config = dict(
    num_hidden_layers=13,
    vocab_size=4204,
    hidden_act='tanh_gelu',
    norm_place='pre',
    attn_scale=0.0884,
    bias='all',
    init_std_down=0.00537,
    learning_rate=0.0143,
    schedule='cos',
    final_lr_fraction=0.1,
    max_seq_len=768,
    doc_mask=True,
)
MLP neurons of a small language model. Each row is named by its layer, matrix (down: output weights) and neuron, and shows model dimensions 128-255. Each number is 128 + 24 x the weight over its row's rms, rounded and kept within 0 to 255. Numbers have three digits each.
A block is one neuron, or neurons of one layer that tend to fire together. After each block is what it responds to, as a language model described it from the Wikipedia text at the highest values.

L5.down259:085150099119136106144135096116141110124160106101095036099085139103112134158112146111126103104126114099150105111122168140137124109124156094135122078113110142116117132133147166130110145138141124144145115148102137123164160178099110128135107156162103140170114145135159180082083089119138133112141157155144129125090151143178136128100111139073154136129123130128108123141113190133120182139115
Description: Linking word before a complement

L7.down69:104086139109160164186124119170093144140161131090098141130151160180105110136125105106113144125133130134162143074116124141116113139167151107165144116127120102118127134100115123132114148131135180187124085151092130136089095152158101117095109076101135169145116122112121103159139139164095113088137151110121150098151064124115182119130109126112117126125114159114112148152107174160138110146120
L7.down227:140166130142100113093147110059110125111142160159114161144120080119112121121123124138141115114168113134102113106121133140151144154093136119133137169143144127144128133130124153128162149114125103090115204106158142157130155206123140106123144116159133110103122107157096142170122123111100127110113123118112100158131162103140135102110124144130141155141125128092154103088179102144163181155117
L7.down283:139134114125144163103139154158165148131106125132117101147100143099114118130126115149125142062105120133127157129082129127136183174123141140115132102112176116128124082142147140144160084149156153094143072123165120130134083158079130125132181147111123156167168113082159106139121102148156086125149133100128106122129108157159150110194091156123124141142086127118111125114074122118076145117137
L7.down452:149106135145110065145127098116142158125071124100161107108144115168103120161142141078145125163113106102115099113164097133093124131121157124113105145143155107131123123173067159125112148170120117125082168140127140168148181120141143091099138149138127121075104072161168117162129150098105161106155139127128139116118164148123130142130121117116101155112122124128122110106171146155110101165141
L7.down577:125155183102121127132123126115142115114152130120174142145116101141142132153144109118109115105154102085100115126132177113145098094138115124155115126163125178116126186135135113143127128124108038162103179095126156176124104157151123106117133117190113108145132082168130133139164123121125156118133150148123117157146160108108117090107129116136155113120102134072160106106157146157136117105100
L7.down683:129123137134146119142088126121118137145116147137130147121115105181126118132121128137151129178146133125126118098139139135151110118091115137136143149161123144162146164146110126108141179131106128132077204089113154137142130150129110128124129097137121101093116100082127126152152162098121134110093169114139093129144162135117141126116112104075116126119109118103126093093170103118149137142125
L7.down828:145160135101081101138156146155091086138140113146105113139148126095183095145097118122161135135123163126135141112132120169133104139100118143136083126143154136136133133125069148134126165154151108101140143096155117121150149164124162147146145121116127121119097152124145132171162058175171160100151147121130122138172117114083098143141117092094145122129106100156136177142142149120123127170105
L7.down1014:141120094111126163105145118139099090134136142149097144108143117144138040097144099167120125153107117119157146098104120110173113153097137090105155131148131141136134165085127110159130090132117152121129073159097149116141131115133112142122185170092140158130107127095119103102124127127152137140101083134100134112147142166138158129097107102165115114111149109094119134122164101176097123108125
Description: Verb onset after subject

L7.down29:109110137088140135117163113114137143174135109147175107144138116117100111129117129136069134171131156084141122179113126103121108135137140134096110114147139134168128156121138117163107126185121140118085113155135133086106153128148135140150159143103159111128109153119123140116103118144158108119093124130090108139093135140131145103147092130105094155134130112154124128126115138158086098083129
L7.down303:176107082119131122147134127121136137129132137123158131125113090174157141134096154129138134159098132168120132100142089151132071091138125124088119130093138136138144152134118155167161104115143131186125137135157175117126130136104123122143142107116154144127101134166059136138125097137148131114103156126117167136086116114117130120161141138122107127146118082156111098152140156128097100127106
L7.down315:104162116108135096139170144118145150107126130124106135168112164110100161134138152139167138090130102150112114141149167164173145131127135132107090123138154095134124166137063143127135106155152105101136129118109168112143128176127088127134137138144097180099124114097131108115157116156077113132128096175160134196140101151097143093166143120154133129146163149150128158102133133120130155143144
L7.down460:114121129095109119163084177170163112139123169126149126151166113134126110092085144163128141151125153123154117123118201139085145127130142112134087129124145121122147137145060093119149102140127134166117144103125130116115141137151123143162123104111121158135153124111095104099093103111147124103136124137126137126101155109137130121147098164136128123144141116106135177130153101081134154119136
L7.down509:138114140156167137142125133115128091157128169084129123109143130124134191178103154163137131100113136116121125146126114160130134129114097118159130157114122097118111159098093126130155108111116078110146112122140105142175182132154152138137164162098141087125112094114068147136149133126141108131117112134124184107121100155100103123149154118129097120153110107104138145112156163136190142092123
L7.down545:132130133098115119149133152153132131122106106150164135142117138133178129135105120137141109126117083148141135092117094128133125104141075110117116112166148118138154128168118131135153108130132112163154121098141150171161086131112131152143106165135173150088113101121125117091085139122142134172119179184156122155113163153198128103109100120090129101123127091126159141110089150125100147122117
L7.down722:112120105117134123145159159103124154137144143137121137121107111165111149133106109115156136132108113133128132083101140121116138175131119101096124122107129127111108161108121115134138136125120154127146168128136143079180189156122098154151144140084088118131167157069166084100125137135111087100091117125116098085139120143117161153133143138096172151171139140090121123102154169129149137146123
L7.down775:156116120127137092115159169136126154142164107141104184141143098104144101120115150101134148151117121108135117150090176175111115135124134147116119155142154142120147120121124075128115124126132085115136144103150166157150114178090133121129119133159103140093127096128117160135164167139120148117109139135125124140096099103157153102125127126103185114104133096114125150135089146152110124100113
Description: Infinitive "to" after verbs

L9.down132:164100071145071187144124102065116085094147080122146126118131131135144150124125134121146118144119117142122124115110128176108091118111097133126130146174135153098112077186110157162143149128124116174148160096084091128153097143157123113132136138125137170143127135112132139131125117105121143130141147146137090122148169124132152156146074131141145160081134091115132098093129171108131096112112
L9.down262:133135151115081097100087113137129143119188144135121133146135136158081122103138095105106145167117108153124157101185132049062132131122148154135145130132120145087158118125146107158152150153122101140090156116106130147143125140114108131085126138147158133107101104094087106138134135100134127140133132170140121151120147085155122103136109145131117102136160093140125116125158141130094138190129
L9.down454:149108148177128110102132120106159142104163121139158140107145084121113134127126120169146115138140162116126122115141097120135130127113149166158110087150154158150204111120143136135118117112117124099101186110081142117122167109142136136139104110105146116142100156133126131142149110150121098097128119107133134128122087136118116104169123126153113112115138147083158175113121102114101142171079
L9.down479:173147148112099101182125117174108131101151123109116154148150118142114114110135153197119087058181140105085097148117101153125139116109110123115096141142113156147120154121098140121139089144143092157105160114169115094136131148090115151156109066099121111111122111105166149135112107098120139115101146143110131090097137119136133128118118113123125160122110160120094112138131086142127138148114
L9.down524:144065128132180118115112145113118121156169125153110133103107086146143129116102124107101101108115176147136156087145116119091118112106132119124125122127128130090100081110114108165132176105129144099164112163116115171118122126104146130131121135162165134118126115094133091125127121093153133117145164121143166127120108139128092096148164140104096103126123144136153125134161105101126167144101
L9.down559:174091136106144111109126121133084116154133110132132140109140148121111134149152106129120124193134120119123167072135126148143119170140132140084136159154149110084143135146107141160122146173143130089124056146103150159081141101186124124125164127124133126159151138105125100149076115112147080135133118122114143135101124144140105091135130094130142157104117119129133138151139119165163149135066
L9.down804:127145098099140129137129098174148088096128148132131110110096098138153154131137122154105108118111099131130127141120088120141132159148143117128150096127129162121188103127121187094144102152130155106139123141138130079121140093085087125156135099138111135154120150115133122124118112177191136084122132132096154113152123135158136131144104109145137144122128090138097152127090119072135124136086
L9.down942:131160151121128147149166147143109092099139122110125138117115130134124119125083139118110136162147094109123129125132157156126111150131092162111123150140188096134159138140129139141146147143177058146154097117135109067097108163135143086162075097115128161113146129108094125119121118145158111136136106102146116139105127110111080135124118171133162138165112125133111145181122116128118142155145
Description: Section heading closers

L9.down6:087114130136111151113150163141122139115165117145140124133124105106140141097132108100142095164138148115146128142146107152118091144116153124100150169086147100130179124152143151146135136112098086149175108168128133142116132117158130133136151145106142166128081191120133131138122124157193127126124111086111113117153145105108149152101092110121167135142142141115107168085148138098146131140126
L9.down203:124104133133111168080114069149094094137159132111153144146160100168105201155125145106120122145123128137126091133127074122087165100107117107101139128104136130120116114119103149157160107141138102167136121127127138105178111179153121150121153126129140151127073153114098142124153108108154125144163086120100139115097154151137108126110125124136079112124118143130143111152136157151149152160100
L9.down284:113126101176163074138106169153089119105081118124097158130136130161145130131129131141126137112166118076127130121105150144113134156115121139118112099094149176165097112142155176105123134148109152175121160126127120124109153126151125131158082145146148141172117062127176133089075142114164115144140148146145104130130108140118131139067142165125162095110167144139181090114115102115071108070084
L9.down437:099125144118141137125158156123117131141140150134106123157175163177154152128111091117122137134146119139135120117115110107099147114143133131123144169126130150139107061135143063129159145122144139108131133137127158159105120146101146095104161191118138153113140169162148137164094113099142122103142063148146125109157119127138143131127103157118143103114109132141087115116151113110105111155161
L9.down523:118102112119103099124197123101159139136210104130133114109146096128128131137116146118137155125118153124108111172163081132078164110140134119117099128149116114106110150087121097105148132065132122152141110168136185197105163159133116124147146159097149123123131141120144129136141152118125118072183114141123138108121154076144106121129127140157129165136140162144100096120170101141082127133111
L9.down562:135109121147150139124118143140079119154111206133139128134128079081121139157147104091080123146124121133168126114121157119096108121165179131126125107151150146128152131145112151128117120140166140158113136117089114167126121135122131141120093138112120119105076144144113154156139096098157136117082121141098135164080069084102134133089163133200131100130150092133104099118104140128113197106129
L9.down591:139097119132101145114091158151171113124161120111144115136120145111131172106129155114113107143165075113139122139149058091106159085145122144146122113146123149115125117125087126124139169152145146145158166062127155145111106125123077164110162150145119159085143112155144159118134103138131158096131122181103097125150106169163130117138130140143149120124107135152124119116114098088149123155100
L9.down780:144175142144143127109126112140153127106054095155155137125151153114144128096163119114120121113168147103128143161119144119129160120124154134145132144146119087147156133116132115117140137147104121121128141122113102161111117136134149133139125124146128167139155129154133127122106135102100118133153127108121141098063131141147181117099086144155069117176109152134133128120114146136150152097104
Description: Awards and honours

L5.down849:137107089146134115126135150114148190102166120127124095120114129131090129115165118139117141146147102119111114110086114127139103107134131165129139127115131121121132167100096110130091124130122190120094166104127084104083123089137125166159099111116141102178151189097117120130112127131150082125157155135125106174151156092128138088105141101096097106114145123136110126129123165112178110107159
Description: Structural header labels

L7.down53:135148112118140150124126104106084093139119159167135129135098180146177142132148096112112091080130093145140134129117134116149128147148171157111140131144111162106142110129166180112116122114096110124150131110091149124134105106140147155144137094153120171140082077172119072154111142142158108079133143150158118108075125138095133116153102143134113116084128129127145124093140131134123143147151
L7.down92:142131177152122131166152118095141109153116098158107121089111090161154180150121091155117128139133136122134075136113138110130117108128122109140157122115047161132163165115117138133157168136133094149150176133117102139131112138105110125121132138122134091090115118119105122129116160085076127102158098118124110098095121124123135154092133120144137130110118125148170160107150098121149153134116
L7.down234:129102123124074066146104143098075167158135122110129097169129126150132146143133109166106066123152121124116120154127109168148144172124161150118085136128131135186124143102089125159105124141110131105136113136192130136134145137159128134124129109098112095133111124136141115141129161144143125096123149079143137150087131121134142141085112118115168127149122140119106157141100160145150136097131
L7.down357:143121132151123101141112082154117120078157127149128121114135159089126123111123141117169142151158147148121131135124151120108112142128106137142128128135101098083141151148101100137121145103099129152147142107103089152113130059121119079118090161131154115159086124132110113096111128152136134187132104133142157158141122110093123113113157078116083155126123146119062071166143099147113142083093
L7.down455:115123093110113086101138113106131175104179124152143150116112148125067137127123129099099102155141089144133182146143125099139135168122166114120113153077096123111147143116120146072166150125111138139101152169148135147124118108132143144096152136137133101147073113128053141138131120167123106086167121156147123103095124132125131115128164088130062112146108142143108154102143158104074146093113
L7.down693:115138148104066170120140162120135126134165165149107189111115111168153148139158130101102164148127114148120132121172139124120137147093125133156131083103131120095101061056121116101089138115132145142118117115152121135151120132094109099163128130089148111139105159104122138119102100131146078155117163099190148123135148109115095140126121119090122127127090124140108136149152075124094135114108
L7.down804:084153116131106138130156123103172118122163128136149182118122101104134155094123102094128161134102086141172150136161122098147120167118134140180119155157098120094150147133149170145127142150076129089139123142103102165116117135124148155118119152106123143140119153119114113136109127151130111115163161181137140139100136136089104094131137116127141111110124121128105166133142095080074132122106
L7.down937:107105161149163070129122132103156085100093142184096110110108122112145145149146093110141122123102119119136131114092110111123124140156142109148118097084153104117136126115114123164118124160108117127137133129126140078126093132124148133139135100136084127134092165137116156146133116109133138133137128109179151180110113119114120111100177144122146089141118161144097115113139120100130167156121
Description: Verb onsets and sentence ends

L9.down28:078116153112115103150158128128164137156138109146118125138121114158147145073121147097139091111141131137153125112162125157107080131179098132099104123081107155163143165095134131154124138177168167103135130145129141146180133218127106108115138113141069139121144143127145134096150106104141142081143138153121116172131128155087168129127140066140166135145139145132142083140139104161125131141092
L9.down99:143166099128150152160112124169120140095187138110142113139139123120118132148160111169135116134133139141139147112128169151141136099157139106119087113130124118162161157126146169114072125133151080152096119129120120094141163137105124122159093133097134138088120140149113103126123168133111131112106101098111102163125112116133127136137134186137104148114136134151096150112084145108126099135112
L9.down340:164116115136126097161155138090103095132139138090087092102125107111109086154160071093136149155113196127123206128116105155105131122100091150171119118097162126152147135112127148182154139139111125105145117147149147101134171159168125147126106120146095128107117105107139145148152131139167157123155132097117122090104114154146138134125098125092142105160112084118127134139145131131137147112122
L9.down644:117115150159142138092124158153126135156122134105129108127174127143122130095133129130141138123144109131098090114126152082151119089175142121136098128108080106143127142107180102080149166156141134092120128155143134100122089102167180113141174132151146124173171147148153094158134104108132135088122096099128109149115131130109071096123159121099140157114155136074130138115123150144127158083147
L9.down647:184143094107123144151085113117118173159115146180132123143141183098115096153117150120082118120121135189160162121133135164141138123099157128130114075135134108141106127121141161085139136123138113117121105111137152147111100100144116115153152180132156094116110129098121175124136143134079150145110165155144107142137136114118141097101104113111106105115081149110134155135097103078149135163166
L9.down711:103083136196143129152110092124077143135124150128118137093169131121100133132130148129127123165128145107109132146125123087130131138132117063142154155130117156098126144112072115137096153136163123125102129096117144124120150101130107163111089077143152116160079146102113055104172093157107144134113123141117122096140129136119129107118151074137063140144133110123141152128137154156123121139094
L9.down743:131111125100160114112130127161145157122130133134096089174115178128153133153091121143185125113142093135135093088134075123137132094133124136156116125097134106129117071122135114091122108105072118144135127159130149122152138123140169150113145131150199143115165101143132125167112117123137120127122102127136145158153122142123129131123133105112191137134116126062135121080132087090131147114146
L9.down929:154175099098129141146129142102090147121044131142130150169112127131096130150128171106144129129100123111161104140152114103183097109112134154116144180108123127119126152141122136120121086097124177127116151151143155103143133168122121153107145181134129109119095097171142180098181113136128121135133118111117105140119134110125115083098190185138119104115091151138065104121139179132161103126131
Description: Word-initial fragment tokens

L7.down181:123154186116055114135103132138112158079129164168098162134121103125105081116141115169105160120125112130128083118134127111158134117114145130143139143139101140151107152142086149132119119142163163136095068122155112118139093133143111151111076108112139145114145144097133198149127115125134159099116184125127126148136148148131145098131159129121114098112107094113141115140154147104100134101142
L7.down387:125123113138157140130160100126140171109117135098075138125106147131125156104111137157127150131150112150152121124152179129121152125112114146158147159128095138068085115085114124121110083157091169093127092103135127141157133127124148143139133138149121121228124131110133142147168132079125121114106090133147160105126126131108120147150187111099086067129161065140106073139123149154124178134127
L7.down639:112121144088158141119150152138161147123162129115144121085122104152124122176149130166088126126146118136124141102145139140176115106131120126114135119129156131115116138143141088142150131119182160101083093089203109142079100120143117172156115137095133126151124147093102155135107102162148131112109149147125117145118163117065134142140108132101130127082096083132132105174165141137130113146146
L7.down681:150107127145156148126144138128114136150138174086134110136113146160130156139137182117097144113121150112104134150127151137153142136128130155108121162133133107135074129140144103137116109125161127126077107103118173127165092132113100124121125111132140129119159138155111108138079159101109149139127129137125136096103106152166151172151097144123143129146073141147155107142098140101128100143099
L7.down705:119147122133116113207133094129120179128127113138144115138113158158159126135125105121104158130138129140106130157136142094117135153171169123112130122126105163112094090117081044107137102126128091115119097171185105131107135115144120164109116112147190119136136130091112113126095125162147139109100124143179151120123104102106119151134116133162104109128123106157132154122131117133101185157123
L7.down786:161191126138162144131142133115179154112113166126141121119124155058128122129144172126102113114134119123168097141109118114139127123140108167122130137083147140147136081102142106119139188114129136127127132120154096127119135125111133131122101119097137127129154143107149140096143112126138139126115099117148113120112177173126131174117087138110135134113142144080160116109122157107134147137108
L7.down820:118171151135132130088085123131143158108075129100135108168116128126111106106148109113103159067140115130141107143103138124146117161177154117149084134144142095120099112139092171127111165135157102105156079124128121120123120148103129098107112142133145124138130113122142137173153150168139145123115159141134107135100139142116093152141114159115099120149129123114140067126090188128130169180109
L7.down832:131128117142145127132118113114126118150123160124106135167123153126143112057139131064150154188112073139131123092121164173124109106198169142109128162135136131169122108118156142122089144116141114139122155119156139152110131088102110130131104070123076100112159115099140136111119128123148124141098115157137143133119095131163143118101098138119130154148103138179143125107086119126093126096097
Description: Table header cells

L9.down45:110161120137148139115177110102123139170113122130151122176120149153104117144116120147127101123141140116131169178141133157115105127111128130113089145170114146154144103161106107118123135115137115180126154094141161100130125131161112126151179120114118108149137102168127111155125106074101142112141110130147109152125198100131162104124121138119123102102139089092164109105154131135137117120134
L9.down67:116111123158154121090128101067111133122116127113072171109108135128118129155152133087094125139178118142143178106165125088108139164112126152173079143129144104094114084130111098157177130105101132157146121147155141138135101159094124115136122141165138136084105106125158141115144112126134157140112120126116096128109110104134092137080161150167157141117108127147145137133102130127103127144117
L9.down248:129150150128160111127147121162143162147129126152136118170093131132107143135115107129103124129138109109141102157083156129119132124089130113156110150135151131112135131143165122103152110130131129093149112147110122161178143154101119132144119123140170118131090136131125145131130109127138136109116160106058139116090165125094103143163138126126145112100118111110149137143112129134141144124125
L9.down368:076114140143091089141146140114100145131152116114101137107131133126084103134083129148147091113110087161097133103151150108110082104099176157126133142109153123136159152139160136094184147130154163117152159099119128119115132073127120183127103102143107106131145130129141135110104113142147123154116097153139107142141144115151188173111119122114137155141139153123112106115153131113144143140154
L9.down555:143156124103135172127137139105111118106113127121123134129123156165164122103166119123121105176159093109115107141095107176118104129121227121107138131141087138139147139114117137095110125143106171170116150122133116139137116158122130166127139107139106099129116107134119134141125171126123113073088135138119113124104116094161140090168116111084171118132140136145133115117132150170129132125121
L9.down928:093138142147134106142106114156133135102118140165142102137144144161154130084160176130119136071148101163118097084123135136110120129140160150102154114129113120116108129138134111127153089100121150147138139151146143145167082105102087127137100127114122157150115106128142115129136165121083108108131151121151138135117141139229153135136153134132127148154159135126124162138122144131134152098107
L9.down952:151106079126168092112088115128134136139118085106134128124141134168142133092126177125155148127109168144113141056102077159146153111075165129138119135127153097125152125128115137144124134108102111149143115129106125147135145153115150121145106083113150109120151152114155104150108144120111120140141097137130123101146109117232125151111130130116141110152167143135137117111108089126119123126118
L9.down1006:085170113128177112138134100111127106122087143142110103077108112113165125167099126169121119129122127125146072119162155120129098159154114121137135101136125085117146141128153129130147151138139107151130120121098082154124127164107140121145114129143161125147121156121139159098130123133162130143121132096115135180155143118109118141138147135134159111165123135131108161097125122116134142134121
Description: Verb or preposition before object

L9.down275:172093139145122129101163109155124141117077110125120129127127130178146099103167140129145104094137107090160111149121136088138086141156159162142114111138131115095144150161125183174085186177118100073124098089125148092131154104139128106174099130126123111139154101126123138169102111109124142146143100116122122116078143155125149143142152083141109112105116104111135133177118177143127151148117
L9.down287:115161119131141158144102098152163112095171139067129121124112125144118184118157137148086088166106084134096145123109183141196160128115133098109096122129136135113102138142098120149135123147138177162149135095145186131149131089087138126132125175127147104129128106131090093126167099158116106118131131119081139126089096102116122138120122125142128084145125101131166114157113136158099109128134
L9.down519:136132136170143150102108141105147132087101098100111117137155129126141096143155142144150127126118152181126146091128179117123178149162151124085089151153133117145089161162113120148108144099148138146110137152133167115114118117118106155130126115141087130143166099135107145186186116138071156175131099122140119091121124118143137151101140123108105102122138126147122177141108119151117118116104
L9.down642:092089164175073125143125114123153115149111128111140113162127093153107124135135109146150119114089112123120136138168100157148117123156126127119111177160108115119119161121152122139178129140111100085130140120106145107107130139143117116128104172095121152131151142082124151152149118137141167124167144161144114112103143111071116102154136102110114122143120150130105169106142070145146139124144
L9.down748:088131127128161164191169104115186164120155164145111151113142114072150143093090141120134100134132150104158167156118192167139120102161126130139110137080143121124159130158096087128113128103096113121160125147114125122104093151099116096135118152131114113136130111150114154121128120130142104120108139097120101107102134119096104104133116111119177098094125094108134181197120149112157156107143
L9.down880:143117127110125080147141140118124103116125142099170191153083097141126126153099139112106089133104139125131110098107137093162092137181154097083162137145152111111163124175117092132138112138133126114162109135130182141076137109168116175108152098135151132108102147122143139134146133174134117097145121125140157147108121108163110140069138125130157108129131119153094134116105158139135127167128
L9.down915:116145177150152139120126136132150113093111122151140119142123128093106112097117122115142132145118173096137126138123156156127141159138111158122090131093122122109097136126133132144114126068069106117115139140142166117162157147129159129105118124087136116168056091152117132135100147100135131131087147120129142103155160194125082143139173119131088092144125149139107118135121112097089106117142
L9.down1001:105154150092153131151122149117100120120114077078119127120166143126127167140117131160111123113091143180130147151088089138138146152127172112065106138153169163143085083104132101144132081146118145145120100130138107164094075123070142145111126147142092155154158154137152158142133122135108157146119140144146137162127140104124161179189123141141134089094157130123137140133093062109144132156116
Description: Table header W-word starts

L5.down423:132171107144139130120126129121069126129157183109132127162140171187126138112128117137143149187086127122121123122146091137177157131106147103107158164106143081111135121142136121174126146117099152138103140143181138132108120159131150142088130138139139126105091153130119113113087160145149129139094143106129121105128134146117139125147126050132106194137131129086122164110141131143120087123120
Description: Verb-initial word pieces

L7.down18:130117161111130116100160151130091142095103125106114115105115161110204129134155138110093182152139138113131091159141143145106096112132157097149107155096097135097117100111134135121171134086135124109129058128143178109122121141108128158109134131143122121081124083120114104142149133173120107151135126110131138120151139134129140167103094106137178154102080119091139155110123135101132161146083
L7.down71:107134131139183167116108142155102136117178110123122104120145137130126116106155171129106089152171146144147119079108105094126162107181180129154168122135122153125136112135133134105110120111141116154133097094149133153141125117122077131101157099149140119122079110101127117122144136139119123109109103125124081111093124148167157142167146068141132125157088114136183106094116100155151137134090
L7.down120:140122138115117118122144148093133150152119138148143113132131178108147085123133127155152143154147135114121134138120116144138128121137175118128154131160099110146111130136095155098122125133118180155123137109169126120127148089083143090157106128137105110155098137138158168120084198166134141109113138172106098088133126103119143125138123101133159128128124092124080166136127127112117110121105
L7.down168:092156138162093142125126106121121087165143166096100103138076118171155168117126106109079104144157151113122134073142100120120109103125124154069135114145129151085146129191163173135149142178066091158147114140156135115128120122151129133141118109113133113175085102110113123138126111135133131131155088144142146141128175129112139146104107142124154116113121173131138138096131116120163129127145
L7.down419:144139116085141128119141097090155150129120143152150125139122161105146130154096128135138139117129123109127111121110126124141155121134106162123106086122125161093134133134109122139099141126119124141108133142136128124131124107130147126180116140129119100113157118100124120135103068112125120183114160143152127155083149100126159093139133129128126108140134139128121158098130121146112131080136
L7.down467:103119126098166183131122118113148120124088092156124155111157138118131110114138138101150072139129194138120149170152123125153148107133112121116110149139096121154133105153125114102100150110122105135140135117124151139141106131124134160166094139135141174130135145153157153115164142179139142131161119095147133122149158146125069118153131105139135116089150118129104147126165125101141104160127
L7.down648:114120117117152122122134147154088147080118144129163087128115149114126163112126143130113182139109140117126117131129134136101121113118139124086158125094146082096157108158170168142116118109095141123130128132131130164120116108167117111066131164061099153132113157119131155119109113134138144132123146165133152169115138147137059159081159117158087093148102115106159201135127119141117119163120
L7.down680:119149176133085094162153092140121151118152114131125137160110152117104150097120069106121115161133154130091102118119099136130158086127160104130168150106072150130111193129166132112102141091129162146111127103141142107099107161121146122139114135170088113151167103130145138100156115165165116098135119137077124140147132091112167106117111110159160147131110109119109131113130174140113107150106
Description: Year first digit

L5.down900:089141091130081118123152137139127107143142178130166129139108148115123123133167123177127087150141145158055131114142104127166122131131114128103109063154133135145117148109135106102157133120120130138106145115110118178139154103154137109191170149161115119172104126143135115135127179154131131153172135070134101132112115112107129132149117139062155142177111145116112117111117138139141151140114
Description: Section and paragraph breaks

L5.down26:119112180111133141147134164138141149170112108104126156131159134136120119118114090101126130147106101156103141162077125183117115131122136118159152119150109130154142172150123117151092136131100139114151068110103094123137134140141127153137125128107145162126136109104160167129148124129109142142121166130111114125130133159074112123159152119126156119170142097108101129126143192103133141157106
Description: Awarded-object determiners, "ult" pieces